Part of a small language model's weights.
Architecture: RMSNorm before each block, untied embeddings.
MLP neurons of a small language model. Each row is named by its layer, matrix (gate and up: input weights; down: output weights) and neuron, and shows model dimensions 192-383. Each number is 128 + 24 x the weight over its row's rms, rounded and kept within 0 to 255. Numbers have three digits each. A neuron's up and down rows have the sign that makes its largest values positive.
After each neuron's rows, "fires after" lists the tokens most often just before its 100 highest values on Wikipedia text that the model never trained on; "fires on" lists the tokens most often at its 100 highest values on Wikipedia text that the model never trained on.

L4.gate1691:100106130122105127178145129146146105065137132101127160100122107159154129150179169116107124112157131134134139105146167151118088157118128113101119138121115136156103153137113125151130100114166183102127084113142152152142140127122156106109135129098085156168140184113139123147136097142089128166192127164120091171145129099146133137144136076149140138121164126128140141092101192133082133194104101147114123101119157128104140088152156167148092110144131131095160139093137075106154123090129107127150113119077156114126136142149148123163123116091115157175116113140157124132099113145125141129
L4.up1691:174142133113144104126117135112091145138120137126107126120120103135103178112102150173098159135133156174120140126110153145134132144103124147138141134133089104104106142136125159115143111128123160085104116151100112111106117135104135170149161157156157089174145090106129104148145115130153085179115143100147133116114124090152162106102141159163127115132121109122095129149104142109129109063106096126111117116126112088155151091107143119146099103165141122148109101154160099127155144095084128152153124169129132122112091097127076125126110157156141113109161135145128155174085091118119103087
L4.down1691:075103109112110142089149146147129142121108083164148145123130140114136122129129127074086116104116120109147086085135098144130128088133091085144101110122129138159152105113124125102106196156156100189160118127143146157130195150145105157112104093101104123110167105104101164119118153097143154119157138112136144150121108132142085121171147109116094153121127174110124156154116082125123140099155092115111169132135158157146077109115104092142136148113093112106088156137108147091124118116158111128117135118149116161128166180107130099149166121106113131152147139128169124081129142150145123127
fires after: " ", ",", " the"
fires on: "2", "1", "3", "4", " Li", " |"

L6.gate1290:115127172105138131128181128153143132141140154103111149054126136159184179134152140135141110158135161123141117122135119111087112113087100088105127092127113104094147162102111119163129123094129106121160081130173152148112125155154172128130137138147146116148113126128130131149115148121147117145135130109145146145112142130124130112136118147129105162151108137133095120077129103094099112124088102147132128105132148138069157146123129183118113148156165136134147090111108132136105141112128107131116116146150158148096151129099131097138143159123134135124173175088136160140138113141137128108
L6.up1290:159158146177132117132112100147109168081144153110158145137130144114122179106096108117141098110102129110141147102140078167144148110139120117176082109138170098126120145135146152116165121156127190141127159141113105141123133110090143120114164136161114119144152122148105132069136160132140146171119155076143123148127097155132098132107161152106150128134161072109080125133127110109111112168071166145105136116140148070117097120095107128115127144091082122137097139129135132126108138138158104106136149121125125166098133163098159132120153123134136182153145125076137121167152151113116120126
L6.down1290:117105149124089083096125101096110103165126140131157092109121097110128158139157095184113143067121116086133114161096126145159124122130132126107107135156074159098121140120121121121097161109109156151095118131131118178090192119086131175169100137122128138116115090125130156130080137103096138136131128118150068155160120135143150092124115106119117113110106149061128119141147155140149116186095148124122056158148119080126140126137144132136127110156110161129169130115118114131059160124145136107157112077148148134153178160138157107121112144114167127141158134134159097119137148175129131119
fires after: "\n", " \"", "-", " (", "===", "\""
fires on: "B", "F", " f", " F", "V", "K"

L4.gate435:127135123103143108129118120123115108158124107146107120114150084153149126117088137108067126155124065108156118126109151136134145150178138118126161116094161120121092117155100144124162141135137127076085136129163110093110150108124114102108111158162109113131084096106088121117134132133175162152081109148119152138158142133128134103121094109141152115116099106161119159139124136149156120111161097166129101144152112116155135169123136138128111125152158123089160135158144116094137116127099111129171154157139158108102159106131103130160138103118135135115107136116121123119155132113138125092
L4.up435:140125107101092142105140158139150089137142125123162152108148116177135144108132142115067141167121115098150139144120111125090141131084181133098152082128111116068155144123143135108109141110101128162135092142155119175182155130154195147161114096107094158149140129155095152138094164128125124113158120165157110114144130129098136115123110092109136164150125100122150106101097108096132109177115111121115095137114096106175166167151069134125092099144089140122156090096156135089113113131143156138102090121090164142119133111162110106114118103140138141112115094125099125114142145107144137140
L4.down435:109142107137179117130128114124136123095066147114155074105151131139119119197159103083134072124148097114125076167164126151132119128158112114090125114106147117140115177198125132115109139093120112144138115075117126125148113148108136137155090161173157117080150123112125084125166148097138134106144137126136171105139131105173099139150150143104144158133127106160127150174148132121120118137122138151129166117121165151123118115154141136146152146144145149112138127115079140128138122147147129103095139131159075110170125129141149130133137166119101123117111152101091149120134114143141134136
fires after: "0", "6", "2", "5"
fires on: " mi", " km", "0", " million", " kg", " m"

L4.gate1267:090136146127168115158133151151092146141124121171107164101108121136188148128105133115159099137199098094084122099116133098162147103114111083134104126165080155110110113124112124121160113104129121118132118155138104107119112144123146096121117155137150085127168122110130134147085113112169158158105174120109160124059087070082137128145131113123121092129162124133117112151136140173189156095077134176147149107151161108092115096128110135108100125132136114124106130104143153119133121134136129130144159089147118140099083082136109140061114175142145152108087123134149134146126118130114117109
L4.up1267:122107116151125125111138156132115130104112147132139149131175086125124111156153101091129173124141126147137105127132134103124144117107136156154128113112110141113078147166136119118116081141139171119155147136111145188125160113084106120100155117089102120142144101105123142131125153095150126182082155119137101116111131102146104137134133108136155151104191126157127169160121119144135131132133138149118128110121135117164166095164123104130140168155101093166095096102150159102140116105122110132115113104096134109112122082127161095113159134112134146100166155112123119103157095126130150135
L4.down1267:098172163132142134145129134127150139120117115149136133140094155154128128134151177137104108118124112082099124141136130151142140128150097075119111126135092128163134102123062158109148150123139082113109060125090177078139118160137111103133127120142143125156145100142139085119107092135106132087133118140111129121135109140150138103126113138148132075159115111122143113149122115110093115116115131136101123120134135146105130135128112184141144100095119120130116145147157134140164144144128133111136146151166157145097159090106130173112079161122094137133083113145102118145150149145143141142
fires after: "0", ".", "5", "\"", "9"
fires on: "0", "\n", ".", "4"

L6.gate1781:152112156162109115098159161091129146173116162096141148137124113154119152124124133148100112136111123113124107130120135124108112112107178131122161158138068170136160165127124144133113106105131164116109081117111113122132130154140140168114121165088111166105142116142127170122126164121125124145115085103113079142110146124138095124136139148145156134113122150125123119155132141093085132180144123131097143120129143146138153112114120128137103075127155152100152127110113179129137104148141132117177118096140100086146122101147112103107132082139120098151117121095135119140132157134129118166
L6.up1781:146092158105073124131100109103124180154122164116122168153101158115108165133115153124098108138093147075115108122167127117094147118150129125131130174155118135127162144150146125109103122122129143141141148134076138142101140146121118127128111138168118126092087155103133127116113125154155177083139164151162104092134117133100121158185137162142133133085127104144147121091118180148101130151185140144102101118163082124169133138100136128098138127106105108147156096124157143132075117148159141155105148125129117127117093132136111115124169140101130084099157108093125130140101162076130163175
L6.down1781:110147159119178110134137111107117137130138131170109147144118125116140164110135097085121134096132129132112134134102120108147117125136163151150117117220107152144079141110136151154125093138099133109130118093114119120139170142118140141154126125132106116140155162131108113124110125102140132141104137090151115169110148113148113127121102179152105100101091116134129163164140119117185121138157103153130167124099139125129105108128144114149104157116173172137107159167135142117159100080149116121170096136140137155077129144121184111167126123161129119128150100089151100150122148136160153116
fires after: " ", "1", " (", "0", "==="
fires on: "1", "2", "3", "4"

L4.gate1960:145118140123142110094132098146130088122139112129103133143061131126118113128131152133162183137166107152126158107138105123118136146178144105163135101139128118179105135126107181115176156114139118135128088147120081118154110116136136127064123102172167077122139144117124119127129158132110178116138128152118152110182132120145117160121162136131195105115123118133119119129155103129169155128094095081127116122131114098147079140148112119112131104156102111122118130161124144116151116099126155161163151154122093111089113118108133096086131128164143094174131116125185124130089110149171136099
L4.up1960:135149094116121103126116142107132115112084087155123138101118113132155180127144155155111148117100141092159136111115115134122113150094168128172131136115130101113152158144125147118152102127134137082086143153129131172093136140097120126110167087098161100124152117077114161144103146138135166157094162103166143128123099141143121103138103127153138110097134148164153168135150164121121136114112070164135161086144131152102093127105110100128130126147127151155128143165122111123105176092090127114135165129154141119088148155172126112083157140137163152115151116088154155134177142128100121128
L4.down1960:079115177117133153176131134111120168120129151151147156177122141155104095094138118157134146093119121130124126122108125145163124112150097111126168101116141196142154123131059149091144143130155145140094153115113108092134121097126123148093106128172165120115127149125134109097096145111112110111164123143125152120128133103108123090122130141129145077154120135080105122117087102138154098127109155118145105111143150135126141115158133080138125124171148091109110104065096133103098077169204143116170095119090154141141131118132121117133144133120111130149103095159080137128116103118094138137
fires after: "9", "0", "6", "5", "8"
fires on: "8", "7"

L4.gate199:114130115145177094146139112097200134118109118127089123079148139135107131139166121069092166088098157142136101102119140124096111155112123127117121119133113131192103127100143145148126138149068163119104145122095145173081150134098144113138117164175149110107094140137120123154147118098103127100156134123127127130148124112142114151113094150141131107179135112129164147130122136129166153100110128167115096129152123142099138153153125116085143107110133121164106102149097143134167098153119111124156141114156144157146140153131127123143106155177097145142115140142119135136104142130144147140
L4.up199:140171146152131130126161092141146174076131136191086112122148150094115132103115127117135188086124143089130098163188141168127111114102106124092161121126124161114095174126162088116141100118126124166096126098152139111125126096132161129123106103114118097094126155154109088165138160083123168139114099081130133128177086102138143098155108125115129094138156130153156134121142166154145155101133100106117148176094114138126117124123147132130132140121103130136147149144149119125139093118142163107127110130116098143140098134139138109113189121144148129126134150134147138132106111148134113131
L4.down199:107119173132108173138155126124136111139121083108092116138120141122124169141093122168141130132141146160120117125130120138165103130122157143132134116135123119108056163113130129085133122134084149150118145129080130147120106155138172097103131111133105093098129127110088136118104123129143119146129125118116142106098111090098092136139136153147157098122100128136098155115084130155207136125133060087101108137121145118115167127115137167070104122119142138144112140139092143157137108126135162164126130159111131133133130164107134112106102188141154145098114121128153105149070102121140150133
fires after: "9", "1", " ", "8", " the"
fires on: "7", "6", "5", "3", "8", "0"

L4.gate961:118119153126118117112169142130127108126139107134111102122114128172103176171111117107098098120119128137145149093151144096167109116099133181145134142152144161131121136129149098185145080100139145170120109102102112178105119154106143132160105167110109116134077114117144135105140115103112158099151120148129137154078079113152145127122149114107123103157138155124140152186084106115103124127179125146123118130154120135148094124099119131111125120137128167085156122133151106100167124136128135134138144123125112141160148147108123117109142126122163140150101135089121119134121146090135130151
L4.up961:110128145149148103127163119106104102137118137121107125137156131164131157156123156120133176150151150127126142121097128108135155114092111136149164097169093123094091158129145148130107070141123164138109121108130138157117098109107187151083136082135136089141103109141136158115145161123154157136118134134101094147137107144122132156079146162115130124135085127117121140109075115101131088146088132162159080141142085084126132128124111141093095135089127157113164095143128134105179109134097141110105118115118137111090138136120115134106126144161117109109108124096117124104133127086163089147
L4.down961:108167137126135121158133135106147140107160077101142136163159134144118099109103105169126140129139131172134144159155112139068145094133093122116109112144124058132145160096119133134137168088100124099160115156105147107126122123128138150123146104175175122103122140125109123095112112115125132134123171117168119104102100100107098099141121160138135133166121140122154092175166144086115151113079166112092123141095134141176172093202116116158177152160160132151142185103130122113139112124099134129110136105113137122173069094113158131096083090132132116144146126073113080135164116146139110112
fires after: " ", " |"
fires on: "1", "2", " ", "7", "3", "B"

L6.gate810:139102087116079132067141140096112139125082139132140110108133098168119113104168073144120094118111130129149098140128145101105158120115107114185085172154096173090134103129140107137162126114150115115154145116167087111100116088110169144099135151170149145132112092126102098111135163107102130150127146070152096123117102151114107129113105086155143117101139117154123140076160078085141106168129124143124160100092136106134100123140077141139108168095126130175100183118126122119105152133135090099134106085109136128147137152120082154122142112132098097115125114127101123130148143118136156154
L6.up810:161110104109125079122111125112098148145094167160124135106120130143127147112120116134107107076127150124091109119135100095084144112177140137123130130127128118111156111106072164130112126147104138104110088098133143154157120142132169157178155156137142115080117102087162148088125115112115081151129116106111110107159139164101131122143098158109093145105133124153121137086118132126142136130073172137148131142147096092133170162110112170166127123089142120157095102107111126122154131141139120139130138106142095150128145137135129113120092131099144096116128096125162150109130103147151159137
L6.down810:089101138093117107111145115119112112124169096125125096149128168117151132143136158169105130087137121149147141151112147131147128105144144138144129143160125103112111095130125165143109104149109136173142141107110127082119174152129146087162114158125106113161116081113127089121133131135101098166129128118104102091179141109124124127109097124112104144105118150091145087104194123093172125154123148164125112117133126125110138071124074099137115158177101166149122154135128138138074127087131121119140117119114129118146157114089113133131125170161133116119143097120177124117145168127094123106
fires after: "\n", "-", " Mc", " |", " (", "."
fires on: " ", "K", "H", "F", " W", "R"

L6.gate1838:123136155130124082104112117088137147059147130130078093119151107142091120125161146117130191157098161106101142141144163160136129130085136122110096161110117154122114082164108156126138135131149099143080133131101118120141111129136112174081137155127107113158165141129171137117155138136145186115131135104146130144134097087149092133107137098169093099127088154127122137144134118147120119156129110141101136127155137114134102116138150128112137155106143132123117057151116093085111136146148135140116095124108182113101174093079150149100145184113136130141096116147102122155131155134143160097
L6.up1838:163125136128139082119133143120100156129146085148092102168135094164077161142125098080125148137119129102171148129120163144103118105147101130099144137118136144110127161170095113161136153132156135160133094140134114125163139143152148121139116136099106118120140133150163108157121129116112111146161148092146100126104118138149083144120118145151100072098085148136160154135075094116137091149134143125114114096156119086113137133134156162135163122119117107137085124169137148130139074151110101164159104136155120126124136156137116157130120132122148089063113167120125177142107149136109135120
L6.down1838:130141121118087165113155130119087151070110090127125127125137126124164152152145149189097113148151154128104130114152116137155142160113079132150132127131115139132206135126107149128102121116139125132107119156095119122140153084087093126114129161125163125139134120169139147127095129108111160112144126123130112128154097133124091134138135110124149119143153089120110137178136092128097130113128092114138119166133142136125100119144130177112139118132148118137121130138119062106067145085173117167068170141136156141157114118099124138183106155127129133154131127137144093107105139121120106124
fires after: " ", "1", ".", ",", "2"
fires on: "3", "2", "4", "5", "6", ","